config.yaml
num_attention_heads: 6
norm: "layernorm"
init: "normal"
learning_rate: 0.00126
beta1: 0.9
max_grad_norm: 0.5
train_tokens: 442700000
dataset: "wikipedia_en"
MLP neurons of a small language model. Each row is named by its layer, matrix (up: input weights; down: output weights) and neuron, and shows model dimensions 176-239. Each number is 200 + 30 x the weight over its row's rms, rounded and kept within 0 to 999.
After each neuron's rows, "fires before" lists the tokens most often just after its 100 highest values on Wikipedia text that the model never trained on. A number after a token or word is its count.

L11.up810,168,246,222,186,229,180,178,223,187,145,217,194,192,209,183,198,225,222,184,127,172,237,162,236,248,223,211,246,206,210,169,188,231,224,232,163,186,193,215,211,240,227,197,155,183,227,163,271,169,171,198,171,188,184,224,204,160,193,202,235,194,208,167,185
L11.down810,211,201,249,221,208,254,202,196,220,223,173,186,175,191,165,215,205,197,151,166,180,194,183,243,144,131,218,215,182,198,214,202,193,222,199,211,211,182,145,271,112,158,217,122,203,246,178,262,186,210,199,157,204,181,168,219,230,164,200,283,193,214,216,196
fires before: "er " 22, "er" 14, "ur" 8, "r" 8, "ter " 7

L8.up318,185,209,181,194,207,228,204,194,192,174,170,233,288,223,194,180,215,231,198,202,181,201,172,252,140,185,197,156,188,125,173,220,180,155,177,166,239,171,258,189,228,186,201,163,203,283,164,263,215,252,201,191,218,169,234,208,188,245,192,243,253,227,208,169
L8.down318,165,231,197,137,180,175,163,203,194,214,226,181,175,192,198,150,207,222,222,197,189,181,192,210,191,180,217,175,211,236,166,242,179,241,237,181,171,186,189,187,260,190,215,204,179,209,174,211,192,197,155,186,177,187,152,207,182,172,215,229,197,237,197,237
fires before: "b" 23, "e " 13, "t " 10, "ed " 7, "m " 6, "ac" 4

L7.up33,227,196,196,228,183,169,196,176,176,228,180,224,240,210,138,222,204,151,197,165,177,215,172,205,235,242,208,238,251,248,202,248,222,178,172,161,206,180,221,173,198,168,176,213,209,210,285,213,167,189,211,230,170,164,215,198,185,200,212,256,180,253,208,188
L7.down33,182,197,164,187,191,161,201,212,159,179,222,243,182,207,176,176,142,172,183,203,155,213,170,164,218,248,185,209,220,236,159,226,208,206,209,190,160,178,215,207,141,202,165,238,213,179,134,159,152,247,225,171,175,199,247,211,247,230,198,255,188,246,246,129
fires before: "b" 17, "ri" 17, "p" 6, "c" 6, "o" 5

L5.up417,193,180,170,165,222,254,127,203,178,197,200,261,187,232,176,158,184,240,147,157,190,227,224,203,174,209,173,170,213,213,170,244,208,163,202,196,189,151,217,178,192,202,200,170,173,198,186,154,222,180,167,203,195,215,202,187,204,189,196,202,232,145,197,182
L5.down417,178,212,231,196,195,153,146,211,242,199,203,172,231,238,254,187,199,208,178,241,186,262,216,166,202,189,186,221,194,203,187,142,212,216,170,194,170,151,186,209,184,214,192,227,177,149,219,185,165,167,209,238,195,194,153,264,184,224,194,136,195,175,248,177
fires before: "ers" 37, ": " 7, "us" 4, "e " 4, "il " 4, ", " 4

L3.up766,221,206,198,221,217,215,155,188,192,214,174,219,208,180,190,220,169,194,139,176,198,214,164,233,283,207,184,179,168,151,192,228,243,183,209,155,193,163,189,192,175,264,184,199,195,200,213,264,198,178,192,210,218,151,198,243,261,168,255,183,198,208,207,250
L3.down766,177,241,219,233,265,232,186,167,217,233,218,154,223,176,226,204,211,231,217,185,205,186,210,167,148,221,227,221,148,227,156,198,141,185,222,165,217,177,181,159,238,230,212,207,207,216,194,216,299,230,191,207,191,184,199,219,185,187,207,176,182,199,186,216
fires before: "\n" 22, "\n\n" 19, "L" 7, "==" 6

L11.up319,182,157,242,240,201,207,200,210,182,192,211,218,223,219,201,147,243,219,203,193,188,167,203,270,205,192,212,151,138,132,184,220,217,168,184,171,247,208,229,145,207,263,196,211,203,172,137,214,231,194,106,263,184,206,199,268,220,229,225,187,221,178,137,202
L11.down319,188,203,156,239,187,230,132,252,129,194,219,230,209,204,196,221,156,217,219,205,180,210,196,181,186,247,270,230,180,222,162,162,236,252,239,260,163,190,229,228,197,258,225,201,238,214,206,239,135,191,212,175,194,244,189,144,222,151,225,224,224,224,241,185
fires before: "- " 39, "| " 16, "d " 11, "ic " 5

L8.up740,189,250,241,223,201,200,199,166,204,227,233,168,185,189,120,190,186,200,210,209,209,160,262,170,247,204,231,171,191,236,141,234,151,168,213,184,224,195,243,240,193,204,210,222,229,225,172,184,177,210,220,206,192,213,208,189,217,188,240,160,240,206,182,218
L8.down740,186,194,176,175,221,179,198,210,172,176,215,223,186,205,151,182,223,209,173,211,209,185,176,157,195,246,235,176,194,186,242,172,201,193,204,169,214,170,188,173,198,213,217,238,197,180,196,250,234,234,173,236,246,262,209,244,261,166,206,178,162,218,268,181
fires before: "\n" 50, "|" 7, "| " 7, "\n\n" 4

L3.up839,228,203,188,211,189,239,224,205,160,186,160,214,239,188,156,184,205,177,161,228,179,190,155,248,194,185,214,170,179,193,193,212,211,170,207,211,167,179,258,182,228,198,162,210,173,176,150,201,237,226,176,177,244,171,255,252,178,198,206,165,245,217,120,237
L3.down839,188,219,179,241,246,181,165,209,221,255,193,202,214,188,146,217,171,170,168,229,267,200,176,238,213,238,235,181,176,136,199,237,204,236,213,189,179,155,238,217,172,168,197,168,234,210,218,190,158,201,180,203,220,192,186,175,222,179,192,228,210,199,183,255
fires before: "\n\n" 27, "- " 26, "| " 8, "The " 6

L10.up195,136,167,184,223,223,205,147,212,191,181,236,174,209,198,136,166,220,244,149,120,219,202,211,152,262,180,186,223,204,224,173,232,198,177,204,173,183,171,228,163,199,254,174,219,210,159,168,222,152,212,222,161,230,165,236,207,130,215,200,167,206,202,163,217
L10.down195,218,207,241,234,188,177,173,215,229,153,196,199,200,220,221,199,192,196,172,227,341,196,237,173,252,247,169,209,182,152,210,121,187,122,211,208,218,213,203,145,212,150,216,181,144,219,179,218,184,152,189,196,229,193,210,244,185,207,212,215,144,189,223,212
fires before: "- " 39, "| " 11, "d" 5, "in " 4, "-" 4

L8.up411,143,229,209,139,146,195,245,175,177,198,252,241,234,209,200,219,200,146,214,137,200,163,214,208,219,202,136,157,166,217,179,185,242,230,192,239,209,190,253,226,183,170,216,142,196,226,167,184,194,180,248,221,226,210,279,148,219,202,135,202,233,234,200,195
L8.down411,223,234,169,232,166,174,182,207,166,151,226,230,226,278,154,172,219,184,180,179,182,123,163,153,246,223,202,217,187,183,238,245,180,194,220,273,207,235,157,217,239,276,184,175,180,203,168,191,202,161,215,144,217,238,155,193,161,177,193,231,221,227,202,214
fires before: "ter " 19, "l " 15, "the " 11, "ed " 6

L10.up419,169,121,224,174,166,213,198,211,163,219,167,234,162,210,188,211,219,175,182,171,184,211,186,232,214,184,188,224,213,192,208,219,214,177,180,205,243,200,185,116,211,205,183,157,165,190,219,199,149,217,203,251,253,217,218,252,161,187,175,238,212,220,169,212
L10.down419,149,169,215,167,130,193,163,173,184,134,173,228,187,205,168,250,171,203,148,198,273,159,197,235,200,202,244,173,175,177,230,169,201,229,258,192,208,193,208,171,181,207,194,219,202,180,190,192,156,182,233,230,186,198,213,226,165,224,181,222,210,220,248,211
fires before: "it" 14, "es" 12, "t " 10, "ess" 9, " " 7, ")" 7

L5.up727,212,155,165,203,168,139,182,209,173,201,180,237,217,217,180,243,195,215,172,230,176,177,181,235,200,245,207,217,125,163,191,218,211,215,220,216,183,154,246,231,180,244,137,171,231,182,208,235,214,175,183,225,206,187,233,217,201,182,207,152,213,148,223,214
L5.down727,165,169,211,223,184,222,125,232,239,185,151,210,214,233,179,221,195,177,193,189,248,138,235,262,122,208,194,220,178,216,161,153,217,195,209,195,220,195,223,163,193,221,212,189,242,216,277,224,204,203,189,181,219,265,195,213,230,222,154,223,183,208,197,216
fires before: ", " 15, "\n" 12, "a " 8, "t" 7, "s " 6, "W" 6

L8.up869,186,218,138,182,206,297,172,209,103,194,154,207,238,232,189,145,178,181,161,178,174,235,236,226,208,203,188,144,141,211,152,175,238,197,171,232,223,126,192,167,203,216,185,200,204,192,202,195,223,187,161,209,205,225,245,172,220,147,203,224,221,173,171,209
L8.down869,205,222,209,159,207,171,235,226,157,189,228,144,210,214,243,181,204,135,239,225,187,163,229,234,239,178,235,152,189,202,168,133,154,171,218,274,206,239,214,225,165,173,198,223,206,190,192,259,217,209,206,204,154,172,192,173,189,211,180,193,199,198,204,222
fires before: ", " 20, ". " 12, ": " 12, ") " 7, "ti" 6, "\n" 6

L11.up519,190,194,212,195,223,207,129,172,129,187,183,215,192,222,202,193,136,198,163,218,187,221,180,230,191,247,213,180,206,138,221,199,195,191,238,160,191,208,222,219,191,142,231,186,264,194,224,195,189,236,181,179,243,219,223,253,204,201,210,215,232,222,240,227
L11.down519,167,188,183,252,216,214,174,190,188,194,177,179,168,243,200,188,149,196,200,211,231,139,176,209,165,193,244,162,232,243,184,213,230,229,190,180,166,202,158,187,215,260,212,175,197,218,202,218,183,199,184,205,210,212,149,171,213,197,165,200,203,228,219,184
fires before: "e " 17, "ar" 10, "ec" 10, "ter" 10, "ac" 8, "ar " 5

L8.up408,209,199,199,187,164,255,143,191,206,182,229,217,257,180,127,227,158,229,211,242,205,205,171,225,195,234,154,142,157,185,199,177,201,211,245,174,190,182,248,196,124,252,172,209,185,188,131,190,164,188,216,227,238,184,198,248,234,241,174,148,236,180,221,176
L8.down408,211,213,212,213,199,198,169,195,196,152,234,153,230,186,236,176,203,215,225,231,267,229,245,235,166,221,242,235,261,232,174,197,204,140,229,209,156,194,152,224,287,257,184,214,177,226,206,181,227,185,240,249,144,189,239,202,219,198,165,180,206,199,212,231
fires before: ", " 20, "\n" 11, "od" 9, "- " 5, "d" 4, "d " 4

L10.up149,219,235,232,202,174,212,195,161,207,211,219,200,189,228,163,241,228,183,230,198,183,244,224,240,227,184,220,171,149,225,173,210,200,187,228,188,210,224,212,152,154,182,213,226,191,224,166,260,161,192,260,178,235,201,183,260,229,148,194,192,163,142,223,196
L10.down149,196,254,175,173,149,190,219,307,225,242,249,158,153,214,162,169,195,197,249,244,151,224,181,202,233,182,169,206,216,204,221,245,190,187,173,184,255,194,191,178,223,184,158,211,209,220,238,198,206,229,189,183,118,208,199,201,180,180,211,189,201,212,237,233
fires before: "his " 21, "y" 9, "th " 8, "il" 6, "o " 6, "w" 5

L8.up594,205,183,153,252,219,171,184,198,210,217,176,229,220,162,135,202,214,172,183,201,210,215,196,237,222,232,195,174,172,222,165,244,223,189,197,188,218,195,230,165,203,201,170,195,166,222,158,251,168,196,182,235,235,232,186,201,250,203,244,132,212,194,159,183
L8.down594,206,265,176,212,194,235,175,202,181,184,170,204,209,203,211,174,221,155,218,244,178,220,216,161,168,216,194,220,149,194,169,199,223,223,215,213,230,199,199,231,210,201,215,136,207,205,160,239,204,199,232,204,256,184,248,162,166,207,195,167,148,177,174,192
fires before: "ere " 19, "il" 19, "en " 14, "it" 6, "e" 4

L5.up66,214,157,151,223,199,169,186,198,191,186,164,221,195,206,188,238,152,181,185,216,185,203,179,221,192,206,222,241,205,202,179,219,245,231,243,172,173,190,248,211,208,243,185,204,132,200,213,191,159,186,193,187,192,178,192,205,161,160,211,121,265,160,203,226
L5.down66,156,239,173,210,205,207,151,201,243,123,150,168,179,173,189,180,250,204,261,257,183,193,249,184,185,173,163,234,221,184,182,166,191,211,184,189,187,220,186,202,211,177,195,238,245,193,222,199,208,205,180,169,158,213,219,255,248,213,191,197,222,226,201,147
fires before: "s " 56, "k " 8, "k" 7, " " 6

L3.up660,172,199,172,234,210,222,157,194,152,131,211,243,216,171,234,210,192,195,221,201,193,188,205,225,174,185,237,189,183,163,167,239,247,174,199,206,168,159,276,219,212,211,165,162,157,225,197,183,241,137,165,251,248,195,227,232,228,196,197,162,226,193,157,189
L3.down660,236,189,246,147,135,144,243,208,204,228,193,224,240,233,197,207,188,171,182,128,209,232,149,195,191,184,164,231,223,207,218,180,194,265,208,164,202,191,160,207,202,226,186,180,189,221,183,226,185,157,200,193,114,220,219,193,168,205,191,263,169,191,235,196
fires before: "| " 58, "- " 18, "===" 5, "The " 4

L11.up137,212,246,177,217,161,192,139,184,199,190,164,190,250,199,175,216,157,191,183,207,163,197,172,184,189,240,190,235,164,235,178,171,224,194,175,147,213,232,212,214,213,167,157,210,213,256,194,194,164,252,230,293,227,150,255,163,224,209,208,213,181,190,174,257
L11.down137,199,178,213,188,178,173,155,248,230,191,161,196,248,214,235,262,162,215,203,209,174,231,228,167,174,163,230,197,222,201,170,189,147,206,140,173,220,205,180,179,183,224,208,233,235,195,227,214,204,239,166,206,226,214,229,178,245,186,217,197,223,182,233,213
fires before: "or" 21, "l" 13, "p" 12, "an " 6, "als" 4

L5.up915,201,132,151,206,215,215,158,195,158,167,188,191,183,175,173,210,190,189,176,182,187,200,220,204,199,211,139,168,134,195,181,225,239,161,200,191,183,155,220,216,174,267,215,174,191,191,188,182,165,202,190,196,269,224,192,203,195,175,189,185,209,180,200,199
L5.down915,204,195,216,282,184,178,196,167,169,167,221,171,240,198,267,163,205,182,191,170,171,184,229,248,202,199,210,213,211,189,181,209,202,192,184,250,204,171,150,268,228,166,197,152,222,221,209,172,173,200,166,258,180,206,189,187,178,208,249,247,250,249,192,197
fires before: "\n" 16, ", " 16, ". " 15, "W" 7, "s " 5, " " 5

L8.up450,203,275,198,196,207,120,170,165,183,197,199,223,245,236,194,249,172,170,230,219,185,174,207,224,240,255,175,215,202,220,145,181,178,199,232,221,248,221,199,158,154,180,166,162,188,225,218,186,182,272,177,192,227,191,195,201,200,202,206,230,193,248,210,280
L8.down450,176,141,136,221,180,199,205,213,198,186,151,206,222,149,201,196,152,149,226,193,180,202,184,179,219,200,203,252,181,169,199,216,179,172,162,191,234,138,216,232,162,191,185,205,209,209,183,207,164,165,253,223,285,252,257,233,192,176,219,284,182,212,165,184
fires before: "or" 13, "c" 12, "ig" 11, "e " 10, "o" 5, "p" 5

L11.up421,206,200,231,214,245,215,193,195,201,235,219,227,211,236,170,157,163,247,194,240,187,223,153,198,167,200,181,121,211,199,148,200,207,206,215,245,179,198,218,208,255,146,180,218,221,259,186,167,162,235,202,226,188,223,294,177,200,170,213,207,232,182,145,195
L11.down421,212,174,211,211,180,183,236,215,198,141,261,187,192,207,236,240,184,179,188,205,175,162,217,213,261,197,160,193,181,174,202,206,207,198,205,221,195,180,174,189,230,230,195,195,185,237,207,185,211,222,178,222,229,226,145,196,204,220,186,256,145,193,210,237
fires before: "er " 30, "di" 14, "ent" 6, "ent " 6, "ents " 4, "eg" 4

L8.up790,185,230,234,210,209,206,196,186,195,244,257,210,173,214,223,149,154,192,231,207,187,215,156,175,174,232,257,206,229,212,178,203,189,223,224,183,235,224,249,150,196,179,167,207,242,198,180,194,165,212,138,236,198,214,227,207,237,169,225,204,226,158,202,194
L8.down790,235,199,133,196,232,224,230,211,191,181,171,201,213,200,226,196,190,223,222,161,135,196,180,198,255,196,181,147,226,220,177,166,181,206,235,216,195,190,208,188,212,204,251,197,172,189,214,120,216,203,187,212,185,157,222,188,173,148,168,219,182,215,257,165
fires before: "k" 21, "ce" 17, "al " 14, "k " 12, "c" 10

L8.up956,174,228,208,250,180,220,200,184,206,171,139,235,233,156,156,210,187,228,242,209,191,183,165,177,191,164,258,215,246,191,168,205,203,185,217,197,187,238,246,174,217,178,191,179,246,236,160,186,217,160,196,225,183,170,215,195,164,170,197,213,194,154,224,174
L8.down956,190,213,181,196,223,219,194,176,230,223,154,193,244,200,199,175,171,228,237,222,194,163,148,220,218,218,215,233,180,193,197,189,155,188,196,172,204,216,231,180,222,179,204,238,223,195,180,130,236,190,201,146,132,221,261,165,189,179,243,225,225,170,186,133
fires before: "k" 34, "k " 17, "th" 10, "|---|---" 7, "ld " 4

L8.up106,160,157,259,299,218,262,214,183,190,151,197,184,213,171,221,200,227,196,198,210,186,191,167,249,190,191,195,192,150,247,207,221,198,155,250,205,203,179,223,170,190,235,187,214,243,227,205,228,183,219,194,198,263,187,249,195,203,237,241,203,171,178,175,183
L8.down106,169,158,200,203,187,158,204,227,209,188,230,162,203,170,178,214,232,214,166,190,232,183,217,181,227,182,233,148,166,232,210,158,226,230,177,152,170,206,214,237,147,186,164,213,184,204,295,243,167,153,179,177,185,153,225,176,212,154,195,176,170,181,201,197
fires before: "\n\n" 66

L11.up576,204,208,210,238,148,207,199,172,168,171,196,288,241,228,234,190,232,187,186,140,196,208,252,230,234,207,211,154,201,221,145,220,191,196,251,190,156,167,252,173,159,190,237,194,190,226,167,181,165,200,190,210,222,210,172,264,228,191,220,177,200,184,159,228
L11.down576,221,203,222,214,178,197,154,204,214,232,215,250,181,154,237,204,156,176,219,209,299,217,212,189,210,237,212,238,206,163,163,223,252,200,218,227,248,191,207,223,234,162,148,144,171,201,126,172,197,183,239,251,190,202,244,200,173,208,210,183,213,172,165,198
fires before: "d " 50, "d" 13, " " 5, "ar" 4

L5.up854,170,145,187,205,154,233,159,192,176,224,242,231,211,198,167,236,189,189,223,202,200,275,133,228,193,159,228,232,163,195,174,223,220,164,222,196,219,253,257,184,220,198,183,216,211,233,170,221,251,153,209,249,169,188,192,234,290,187,219,205,205,220,218,188
L5.down854,251,191,181,139,209,241,221,205,205,240,213,234,213,164,199,222,168,175,194,200,200,137,204,165,248,198,233,209,223,153,206,235,233,144,170,165,164,198,168,212,151,219,194,223,205,192,174,248,184,230,167,193,172,221,191,211,215,213,191,160,185,215,186,214
fires before: "il" 22, "ere " 21, "en " 19, "os" 5, "it" 4

L8.up865,222,150,199,180,203,167,191,196,191,193,229,232,211,178,145,173,209,189,131,201,191,163,202,197,186,181,203,198,170,218,167,231,176,231,224,204,220,159,249,199,169,239,147,251,209,208,197,195,203,232,239,201,228,210,246,224,206,211,207,168,221,196,214,221
L8.down865,173,235,222,220,147,148,194,272,210,216,206,161,237,190,206,243,220,212,175,173,184,135,163,174,188,247,243,134,205,169,180,179,204,214,188,181,197,226,191,218,192,148,191,207,206,180,238,161,151,172,144,257,177,196,246,197,141,224,175,194,212,218,271,225
fires before: "\n\n" 42, "in " 5, "ac" 4

L2.up812,241,152,212,157,172,146,189,199,167,210,205,266,233,147,193,210,192,151,172,167,217,201,209,205,246,194,208,166,160,157,189,245,231,225,203,164,155,167,250,176,182,310,192,139,166,216,261,190,186,159,194,206,202,206,157,216,214,206,246,179,206,162,210,230
L2.down812,191,229,148,183,213,223,187,194,242,187,185,147,175,256,186,198,241,185,200,210,147,186,196,247,206,193,177,219,197,219,220,163,161,200,183,161,227,208,181,187,186,163,245,184,209,178,217,178,215,231,194,187,228,213,210,201,209,227,187,203,189,287,187,218
fires before: "\n\n" 48, " " 17, "\n" 13

L5.up301,199,228,189,280,207,242,170,177,200,197,215,192,216,177,211,191,196,206,219,224,200,252,228,187,264,167,164,198,185,238,171,203,199,178,198,165,244,250,227,189,236,204,204,244,161,199,147,178,192,207,191,226,222,208,203,203,261,167,232,192,194,198,236,236
L5.down301,160,145,160,155,113,222,203,195,217,155,227,209,229,216,244,204,194,206,180,250,194,206,245,180,177,200,215,188,144,153,199,193,187,175,192,176,213,160,186,205,177,200,217,185,167,228,172,241,227,191,190,214,193,190,198,191,195,201,210,198,136,226,175,134
fires before: "ere " 16, "il" 16, "en " 10, "os" 6, "(" 5

L5.up37,171,152,221,204,248,220,188,198,150,141,177,224,255,193,209,175,222,179,214,179,188,203,157,222,201,237,206,194,198,188,176,227,259,193,187,143,207,156,213,157,202,161,147,148,172,196,246,211,217,167,169,253,191,169,263,223,225,181,219,195,208,177,190,188
L5.down37,211,194,180,165,218,178,248,173,145,209,230,193,217,201,198,177,190,209,165,183,223,241,182,233,241,192,199,263,180,209,225,186,175,170,239,183,209,196,256,227,200,153,220,186,196,205,214,197,211,187,199,205,176,167,214,188,195,189,195,204,205,253,198,168
fires before: "| " 45, "D" 6, "p" 5

L8.up975,187,207,176,215,167,180,213,178,127,210,203,204,177,204,224,204,186,152,223,202,196,179,229,227,190,174,182,141,210,191,149,288,200,197,225,176,189,194,200,203,207,152,158,188,190,238,168,228,176,181,184,209,243,242,186,264,215,144,196,202,195,173,176,220
L8.down975,221,207,158,162,200,259,195,243,188,206,205,141,215,198,209,189,138,199,188,265,200,233,203,186,210,150,231,209,175,216,217,171,234,174,220,169,192,162,151,200,189,205,207,166,151,159,196,201,191,150,160,154,219,206,185,167,230,242,240,241,197,199,201,195
fires before: "es" 18, "a " 13, "ag" 11, "a" 10, "an " 7

L10.up880,182,224,220,241,189,178,156,205,161,193,223,242,204,175,184,219,156,200,237,195,162,234,253,175,247,220,222,164,171,195,202,242,214,196,211,154,166,213,202,154,193,201,172,255,234,202,118,257,218,167,175,197,213,208,239,204,245,186,190,196,197,172,227,136
L10.down880,150,219,199,210,220,165,212,171,260,201,209,128,207,201,189,219,155,187,166,176,211,195,208,187,236,249,217,179,273,185,246,235,249,206,169,202,232,150,221,231,210,208,192,213,230,213,212,156,219,221,212,146,232,176,156,226,142,161,183,229,227,237,213,210
fires before: "il" 15, "| " 15, "ot" 13, "y" 12, "i" 6, "ore " 4

L5.up555,238,154,181,258,129,226,196,162,189,211,197,213,198,163,207,163,235,201,156,189,198,185,193,220,214,189,205,190,259,228,177,222,195,209,173,221,179,181,244,188,275,239,191,204,166,173,204,176,202,188,186,166,189,193,167,234,188,234,186,113,169,234,142,188
L5.down555,182,196,235,203,204,226,138,216,179,223,208,197,139,175,228,202,236,262,184,168,187,186,221,229,163,253,231,167,207,209,240,221,230,147,176,192,183,223,183,206,208,219,138,194,174,214,202,173,231,198,214,204,225,238,218,220,292,232,201,190,207,256,211,213
fires before: "| " 32, "\n\n" 12, "|" 5, "The " 5

L7.up403,223,197,215,250,177,210,194,176,192,197,213,234,181,196,163,172,205,214,187,183,207,195,188,278,194,220,219,232,183,195,188,216,237,201,187,203,202,193,229,170,226,239,215,302,204,212,170,262,246,179,242,205,211,197,236,255,222,203,219,174,185,204,194,181
L7.down403,174,234,189,175,210,222,147,193,166,178,201,242,172,183,216,168,196,268,221,200,192,139,203,214,216,247,276,195,179,173,268,181,242,200,168,208,229,214,171,200,139,209,183,185,227,211,171,248,230,194,150,234,252,170,189,203,223,184,201,169,211,189,226,159
fires before: "\n\n" 24, "- " 19, "W" 13, "| " 7, "|" 7, "\n" 4

L8.up541,213,202,199,203,251,194,208,196,251,207,198,232,207,167,182,193,258,161,199,206,163,131,210,204,250,237,206,197,234,162,218,215,168,205,193,226,197,163,256,166,203,197,133,195,235,211,219,159,173,194,206,205,270,185,236,273,170,174,239,224,210,239,162,156
L8.down541,221,179,222,183,200,160,227,231,195,205,217,213,166,198,175,207,221,206,223,237,220,188,219,218,201,213,180,205,222,234,184,229,221,117,209,206,196,252,231,207,211,162,257,148,198,174,212,212,207,173,189,217,187,231,247,210,254,210,275,213,189,216,196,200
fires before: "ent " 22, "ent" 8, "ec" 8, "uc" 8, "in" 7

L8.up99,215,205,180,199,178,207,179,148,109,193,198,167,249,194,167,191,184,195,132,175,178,187,172,195,181,205,174,259,184,172,182,203,224,211,185,154,229,173,197,186,172,164,164,139,193,189,216,160,140,159,162,204,144,178,218,193,207,214,233,227,130,172,199,191
L8.down99,152,182,171,206,214,243,204,156,163,166,215,250,210,150,177,220,194,180,176,166,178,182,193,189,228,155,163,195,166,228,188,241,223,218,183,163,240,181,169,231,200,215,265,219,230,196,185,186,226,235,224,206,220,164,200,175,204,190,189,238,240,228,149,152
fires before: "p" 10, "st" 9, "cl" 8, "land" 8, "m" 8, "l" 7

L11.up91,200,170,184,132,198,184,178,184,164,226,223,262,260,141,182,185,233,160,145,142,207,250,208,215,185,208,176,192,227,211,188,214,213,185,209,184,232,133,269,191,223,253,177,160,207,218,228,209,233,201,209,228,228,185,224,142,215,191,241,256,216,200,151,212
L11.down91,156,147,166,175,176,223,174,208,221,157,206,203,185,187,209,200,184,218,219,185,231,198,175,162,212,157,218,171,226,180,235,180,195,224,221,234,224,261,237,213,167,249,167,243,201,170,216,266,202,210,236,222,231,200,212,203,133,206,201,182,268,201,180,173
fires before: ", " 17, "\n" 16, ". " 10, ": " 6, "." 5

L8.up438,191,218,142,219,191,218,193,202,172,198,187,304,223,244,156,161,177,200,218,233,189,270,227,196,202,200,204,187,168,230,194,178,253,187,208,183,146,175,264,136,213,177,190,185,169,201,182,189,141,256,175,194,155,220,227,224,188,127,191,211,237,138,196,177
L8.down438,246,174,197,146,110,174,209,226,195,178,169,197,220,154,215,199,167,171,180,194,208,182,176,200,244,228,143,153,158,194,218,240,202,147,211,194,169,208,166,233,208,219,175,214,138,223,231,182,229,186,226,194,209,212,195,179,233,248,216,214,160,172,209,208
fires before: ", " 18, "–" 16, ")" 12, ") " 9, ": " 8, ". " 6

L3.up0,172,188,203,194,203,227,197,190,177,220,215,244,199,158,175,233,143,208,150,209,190,158,163,239,192,223,211,204,150,204,191,291,316,226,219,178,193,169,229,162,208,238,141,174,218,239,201,222,179,210,198,193,189,194,251,228,173,142,231,191,181,146,153,199
L3.down0,192,233,204,193,238,158,192,184,203,201,223,144,215,174,178,251,186,174,212,158,236,153,207,166,212,227,221,226,246,157,212,251,199,197,201,227,233,195,190,177,162,202,198,151,212,233,193,216,206,229,204,200,250,192,194,213,228,161,226,242,196,223,187,169
fires before: "\n\n" 69, "\n" 4

L5.up163,252,140,180,213,144,176,151,200,166,197,176,201,212,130,218,268,181,131,162,173,191,221,144,283,197,261,161,231,227,143,199,217,252,209,208,180,175,177,168,191,211,214,169,188,174,201,249,225,212,158,166,226,214,189,214,197,194,170,222,200,163,181,176,236
L5.down163,165,228,178,179,213,246,156,237,192,140,238,203,234,193,208,190,231,262,200,182,217,183,163,199,183,191,181,220,233,199,175,194,193,173,235,218,261,201,189,196,234,188,221,197,216,224,158,133,129,194,171,183,192,219,229,140,209,202,199,175,251,163,217,198
fires before: "\n" 36, "\n\n" 22, "s " 13, ". " 9, ", " 9

L8.up510,234,190,233,217,164,231,221,174,220,184,147,200,240,218,197,138,214,220,193,139,162,207,224,171,198,193,189,157,154,127,165,233,213,183,173,174,231,161,212,187,140,216,184,183,155,229,131,256,163,225,219,202,257,231,190,272,186,200,146,170,226,171,162,259
L8.down510,139,214,221,185,170,224,137,237,187,235,202,261,221,202,176,221,227,186,214,207,222,227,182,202,172,210,251,219,224,229,178,209,195,220,166,238,242,166,132,200,195,180,177,227,243,173,257,214,240,227,198,205,208,253,238,192,199,257,187,259,230,198,192,210
fires before: "d " 28, "uary " 17, "\n" 13, "d" 7, "t" 4

L3.up6,211,182,227,210,236,180,190,179,218,215,225,275,185,203,174,205,216,269,195,233,176,224,195,169,218,195,177,169,240,214,192,219,203,175,130,194,200,173,277,177,233,173,171,217,135,195,162,207,172,240,180,218,217,191,258,235,216,209,178,222,201,247,213,212
L3.down6,225,219,201,223,171,169,209,193,221,138,164,174,148,192,173,168,226,162,212,250,196,171,184,237,265,266,226,237,183,171,207,155,222,189,241,225,168,207,204,174,202,237,176,181,177,184,209,212,260,206,190,200,181,202,255,191,209,264,199,233,195,207,212,189
fires before: "ow" 29, "ec" 11, "ab" 10, "ed " 9, "y" 6, "in" 5

L10.up357,215,201,158,191,148,252,235,192,140,241,188,276,247,210,197,180,181,185,192,136,208,214,227,195,217,254,200,152,173,207,191,211,202,213,202,221,190,123,271,194,183,200,148,188,155,206,234,174,193,173,138,201,173,181,170,173,224,200,213,177,195,201,150,257
L10.down357,177,210,194,199,174,223,131,182,213,215,177,181,209,181,210,205,190,200,213,226,244,206,250,184,195,189,243,201,201,194,219,144,201,189,163,205,186,181,249,223,237,230,207,223,197,183,186,240,203,228,238,242,149,187,201,217,180,216,173,208,204,217,192,125
fires before: "==" 26, ", " 17, ": " 14, "\n" 12, "| " 7, ". " 6